{"vocab_size": 3666, "norm": "layernorm", "norm_place": "pre", "positions": "rope", "rope_fraction": 0.25, "qk_norm": false, "attn_scale": 0.125, "bias": "all", "init_std_qkv": 0.0204, "max_grad_norm": 1.0, "decay_shape": "linear", "final_lr_fraction": 0.0, "train_tokens": 1389000000, "max_steps": 5299, "dataset": "wikipedia_en"}
MLP neurons of a small language model. Each row is named by its layer, matrix (up: input weights) and neuron, and shows model dimensions 298-393. Each number is 500 + 25 x the weight over its row's rms, rounded and kept within 0 to 999. Numbers have three digits each.
A block is one neuron, or neurons of one layer that tend to fire together. After each block is what it responds to, as a language model described it from the Wikipedia text at the highest values.

L2.up21:485509497491473441527549477504555471505510468507527511494511490503475514500479470517429498494482489512456467523505492525488525485499519517493506495459494469480531498502466503499521502489497538488497558533509513524518466530515532516440462503509503487463420523494536471484554474489528492508
L2.up26:485486511472527472491533482520494505506536465504525508510490529485515451486479516511470516486511513511451491491501478496496530517504488519485501539489528498497514506515495481501494491506482496476515501551512509520481501444532536485465455513471479483436448551525521521478489470461507500491
L2.up123:492500492516518482507518470505471484569476483468547510498536487510502512510494502475500523538468509521453493476517510511488475526457493483480480488492527494489482508506420508496517507505508514472511488505511506576463492503543469541531496477495501527496466536480508517497505475516506488508
L2.up576:486492491470510473478545508478515485508482475517510509530483485471498487479477528505476502557473465539508464534510447527500493507501501502534498492469487475521508545431429473474547545501537512515522527496504492495503504504543513524535485500492497495498496529476483529470489476493534495495
L2.up691:463498507506517511509466497485442513493510509497504544557509502514480506551498479469456521497473545512525521488525527530517472486497502508510506476508504496506518509509505523510561531516528523472518534474489459517494484446504476490510499460461472470521493480488503492517537444482458499525
L2.up717:522530486502489456476482487480504512514510503504523474526463489501441502483481493476492488475533483484499480512507531498479513509490485524538513517467506516551469538489426488504490488532510517413473495435493551533524484481509471519507457524532466516558462514495481517485491484527490458529
L2.up760:505552508458514523486548519484496509550482499510514449510506530496495515468532529518486537479518491521506559485508509488508499497525511512502472518497501522549485510506502459550473513521526484472482525534492521491498496503521480555501514443513483492475505514521523502436497547502508487501
L2.up1057:491494502472483499517544564497529524523516487502508489511471492516505487473479494522467524482510530493509498485526500503519485456491468529496502492469508509478526492540504507455539488504514472490548507529527512489511505521532498518547503536520516518458477452517513468498519488476482472507
Description: Final word pieces that complete an adjective before its noun, such as -al, -ic, -ous, -ative (environmental, industrial, famous, alternative).

L2.up44:546520506561529501497456496507501497546546522512470480494493522471468506537479509532495526515457533471528501498474520480506508515459517497434509493494502513471466521478517528527512503508534530520517531486551499519513523510474499476540483487522544525516479498508492510453482527480514502525
L2.up92:511515513500487484480516519510506484512491498486522482492499487483451514488525498466508500484475536475474509548512534462490536536464525544453503502491486481489481524481470502511503549497513513447511516517524510479530451506497519474526493472545513514521526486466528494441521494507516520504
L2.up293:510513465472481484498497517506496522494507488559509507508503508512514538472485555492525531500447512498487495518488515475506533492475536474549524467510523531426514507568543499506491515490533488516465517499517470515512520465467510531565514505544515516503492509490494520517524509535475478489
L2.up923:511487484513512471537476473492486533513528504531569498483493557490495478515509505485508479530519512486483469486476465513491478505496485470532504541487508487471527449484512526523493508470530460548469495523500544524522488514483503485480507494515551542535470454460494482498474525483546522522
L2.up1228:509465466485533505508536415490503504554503509513516460499509491448484490496547468510490524533546528501479512524520531496521490533532517494518520490516502504536533495504526479495491518509468507512512488500515484504575511502465515495523443477527490500504492479480513552453477492514529528512
L2.up1466:498519474509533472536520495497490486491468482502482501473503528488542479485492540518469474511533519488480505526570520532516492507503495512479478483494541545514545458480470526513497496538522489566529518540491481516537511475481488515504491490498514508507510441510491489443442498518509537492
L2.up1523:472527459487545499490500525509501482478490518505534448482531484514491511529484492520528509510515491501476496497546476501473493445466518534554548536534450474514471489488511516474514548464488480527560489529521547462530483491539477523484492491531515477515469453486495537508538484495491526507
L2.up1699:557492508514533528486496522523520495493518510495492460493523526490458509510473516483521465505491530520481492512496534509507476524488515555528489485501500521510485506527519500488559509449518533480523492490524546511532497526530502480506501469507535510523481510517552480500497510463512447452
Description: The words or and and (sometimes to, as in from X to Y), often right after a hyphen or open parenthesis, as in bow-and-arrow; also or/and opening a word, as in originally, oriented.

L4.up52:478497455506511453529493520554543508500514526475497494516496526486488526470481493534458475502550509482499491532509474485463483511500521487526492501467478504503453484453474473495488452546492496493488508478538504516502511503555517494494470556549495536476506465505518499486489474506516451493
L4.up157:501505516536522485490502499504541494466500461519477493474515500487508482517464471482465435522466477459522511560502478445505502513494470497479449480517485463499497471535507499466559474543507477483481446462487515521487513494584519468509522516525487503503496478517536491487514555519504501500
L4.up311:521545455486494480461505564432511514470475486512509491463466466496469521523515527527464510517467508495505486503539534474502531514531487468524455497511526503552528550527504483456482472513510540492507521498540478528498488484485524536467505499503536469493477496482526543507439502481524504496
L4.up792:464524512506504464524508498506539542509512490459479520469503463482495493461487548537471463513519477476495502544506448519486496533510489461491492523497537489514491495484478493501538530583498513501514519481504509477510503511503495488525488499546530529468488523527516506475472458522548497482
L4.up833:484487494524526519531541525569521483512522488499502514490467498527514477523521531489500462509527504453534540523485490489526448561509494515438499489544443473477530484535515457481498504467493527525515481498489503489485498499494479513498500525540497512527466492516508497493487485496505481533
L4.up946:477520411446496519482465511503519518525518505544534482489437521481491540471538545528498435495460486477503519520477526517511465536510538475542466517482544505514517530528475501512518485561482562500532515483461524525484510462547515488472491505527533523530489495514487474480467488508457482497
L4.up955:540508514507524479535494459526485508483476504469470510502472531536500505479500515480467466517488538481514503588482466498454463507510513515479522518495489499534509526522507472461471501468482507535528497491546513481532507532507484509472486501488515505466472512470504446499501516545500494468
L4.up1577:483492475508522493469515500475498498487544463511503499521498499465496481479522523529451491499500510489466514510485485502501515503535509524503520517495515509507525498487488504528519516513505521490472489435513479518475500517525553474485453487485486545508478526529525534496500495530511479475
Description: Final word-piece that finishes a split adjective, often before a noun or after "most", such as divers-e, pretent-ious, wealthi-est, isol-ated.

L4.up213:482529512460541451483529455511495499474506528491480470524502532488526510507521533495501538464538484464512536483519446529524453524468548492499539488508494491475531505476532513480483491520508500482532496478509497527493506523506500547522505524501520521506511507498479500548488447489477513520
L4.up286:508512552521504541517522475492534507495511487462488515489499508519465463510519532505480512494536486490538537499523490531476513519535510486493492500461448493492448499545490490465499486538517476505524510479515506484497464532497522506536462574511522562468488515524488504505495486466509489496
L4.up294:505531481497496505493452494549479546542470513536481503486494485497518506470484529515483537525512463454513525513487489509489506472532493484511479499475501495500480483529529494549497520531494507513514492476507473435499457511525503493508460511483476496501475472501498475529492492478486434519
L4.up867:519516481494534513509520503490521535471490516519521485479480481469477479480511521491491501557523522465518508525492495476506484520492521542498499499554505498480501500497462493511508488508504463487546466449485483497473509486491482467450543512460525452515486503525493485467518472512490458552
L4.up1102:507485500468536464519538465463511474509478476504504456502456487485501505479509492506489496497503506467488506484510505503481470491530504461507543503476453499502520463474485474514451527503526490491580479516527511510485498491520539530510498482510527475501497512531512491490531478533520494510
L4.up1216:498527545487517511510494480502470494510526470500460493510460453498478502485551471542539491499484520497518526520479478493497478489513506480511485532516518519505502569519510468514475553544516520502515472482492522509528509519509519509493529525476506483466513473509505479483499521480490458465
L4.up1669:540527512460503452519495488508521500490493474499514603512503493496467497429512507465501531478478539506518480528507505496516502488523522461500505557484543523518506487533523481499485523522547486495509503475493501498478507463513500481552479500520528521552531483506515481538481516521513501526
L4.up1703:458532502508503507519543523487525539533503487525488527495558484506490531457512503523499505483524483478513511496498486488537491530542517490449539488525474509480502508531504495504496520526492481483559515508512531516545498528513482489492467485515496510518508526510508478470470504531528502504
Description: Fires on "and"/"or" linking two modifiers or nouns before a shared head, e.g. financial and administrative, directly or indirectly; weakly on mid-word pieces.

L4.up27:505535473498512488477484483494519517479487447470499540453478508516496509484481524488511481445511500528531531537514497542532466498469526537545484453537573471500504537497482499498508485451472488495480517525481475508517509519484542506478515475469541468535526432491509530469547486486547488498
L4.up50:504487506523505485477519528429496544514498496467485492465495524518466538542504511515483481506478500490507536519528535460530498531512495521536508492501538529533513517490500491498474475498480518502519484508498464502527514494486527519493489479484542500500460495479525518470486468490477489472
L4.up150:507526525488513511507511553482484490525490501498532521447480496463485493538563513467495470484529465539499520581519503443521466509487488526484535432499498476521490528471535520484532503471472480507471508504491506512519489513532519519443521502493539536521494488466524491547528548453452471498
L4.up1076:494502513487526489478487563524496532462520477471484484472505528533514509531563518507468514484521455537514483517555528483462537539504490473482508489481522502479473532517481513484476477498474511513482484490461456471528488519523538474469500506496528524514517491505497550481508511493502538484
L4.up1120:487496475508540471550535527485477518505510521467473524530492556544487491493544509532501512488542500457511479482493475506504474511497519509484541477494503515470492532522502469507460501508476443519541484494475494488517487479513494486504515468452513503482467473517492522487506483490527479455
L4.up1137:476500470535476480543507485504534477486494505534486484483503548485495501493497548501502481477523451492453523491498532514531536504507488528522482519482494531544513551476513507501498516486568523472511557544499460513551468490460491487462506498473540501499508537501486531547495528504478530501
L4.up1328:518546501506534500542498516490517533461492480538451472418501495540526476470479522481522524518525532479511489507485500525519502504509529507511481471530500551489466556504494475512491487500502484512516472495462511499525523530507473448430522518462518528488487455518495504452509552483499514498
L4.up1329:490509505498478502509473492498483497479493467509464511499529538506520503534559563455488546435470504526458507501452508518495519483496467490484483507492514482526495549498501507501497522469498462521537493510519486493514512502517497511521531521496517457485510497534487498509484483484519484513
Description: Word-piece completions and short function words inside quoted song, album or film titles, such as G-et in "I Can't Get Started", Noth-ing, Everyb-ody, with weaker hits on mid-word pieces in ordinary prose.

L5.up808:479499483503538483523484523522474556449477420500493495450532502531478507479474492533462496457498498493490502507519477450491485521496474481519508474501523523474519487486535487503459475506557467467504497491519487526507562473521482480489493493551533524525537490480494509526468557481477489465
Description: Mostly "and"/"or" joining two nouns or adjectives inside a name or phrase, e.g. Science and Industry, row or column, Black or African American; also the "or" piece opening words like origin and orbital.

L5.up617:523483494540482507444504519459491492510471514470479496481443560515522545510515513485471507466502515503516511534516542483504458507488517519561481522437515494486496536523522511487453490536520505479523508478488435483557488511484530511434497521497517496497494546521491498507493453456506484490
Description: Early tokens inside quotations and song or film titles, especially contraction apostrophes and pronouns, as in Don't, It's, I've, We.

L2.up126:496475440529513528507520521495512490523519471497512471542494480530491478524507529477484505501532502507490498509471522500499454531499456490507492501537415506511509511527533472489486489485533527505487501477495524534542457511481503460520491464465476514518539527498463497473495521452484501510
L2.up238:491481507524487541520506514510508511475522527461511502523498552497471456502513502501513488494507524507469480494514523504433516503474488500439507533461466501503500458521477513528531502515479511541451520495475542499470525483474512500498511473513520509440488479505500505401467528548536530450
L2.up343:467482504469484486528479535487511488481529512474539530508460516522507510532490506518465502527475493515488508528525471542501495496500501520565555479478516448539464471525504511450516511524517490487459461477506525503458476507491522521503497518496492546502479490491523491468465468512527506493
L2.up918:488514508494553505526461548505504493525503523505498493543479533561473496498476491497424484496503482520483454511508482498476492487510453480501460480510541489465519517510529490474538507551466466528468534467485467496495486484442507498497506484484489509499440478496491474470516508545517533515
L2.up1032:498475458520511502511468532507488549523472481446524531485486485514448469484544505531496497475525488526513479475513522461469511515426498492508460475473542459467470530495516473485499499518459462478452466515557483523506508496536478501485498501519537530447490493525516450501475466494479471520
L2.up1083:492524482461486481503474528498550459491529506456506504480442489544512466491493548462503520516523533550467471491507521508463504500558488548522521497511491487504516478504504501477510459461522451502502497491469513474545513516521524550546439494478510536491493516486499505502465494492470488532
L2.up1423:479467485507472493492480487504503464507550476510547480515502515471488438475517493543482491464529514534490475498542503491469516499475544524544515474488483529506500521500525494476483508472506522513507490505525498514499499541500493507476496480502471490451511465504471516506521518535473481452
L2.up1511:461493520480537473517503502472542479534491476458493519490461581493480502516486464514470542471479553564492501532497488471563513501501542493538502532518502494446469516472508459471503552514508507506473481479502556474520499492517533463502497521461550468486456508493486524505517484516481535464
Description: Fires on the -ly ending that completes an adverb after its stem, as in extremely, publicly, largely; also other adverb-like words such as not, always, rather.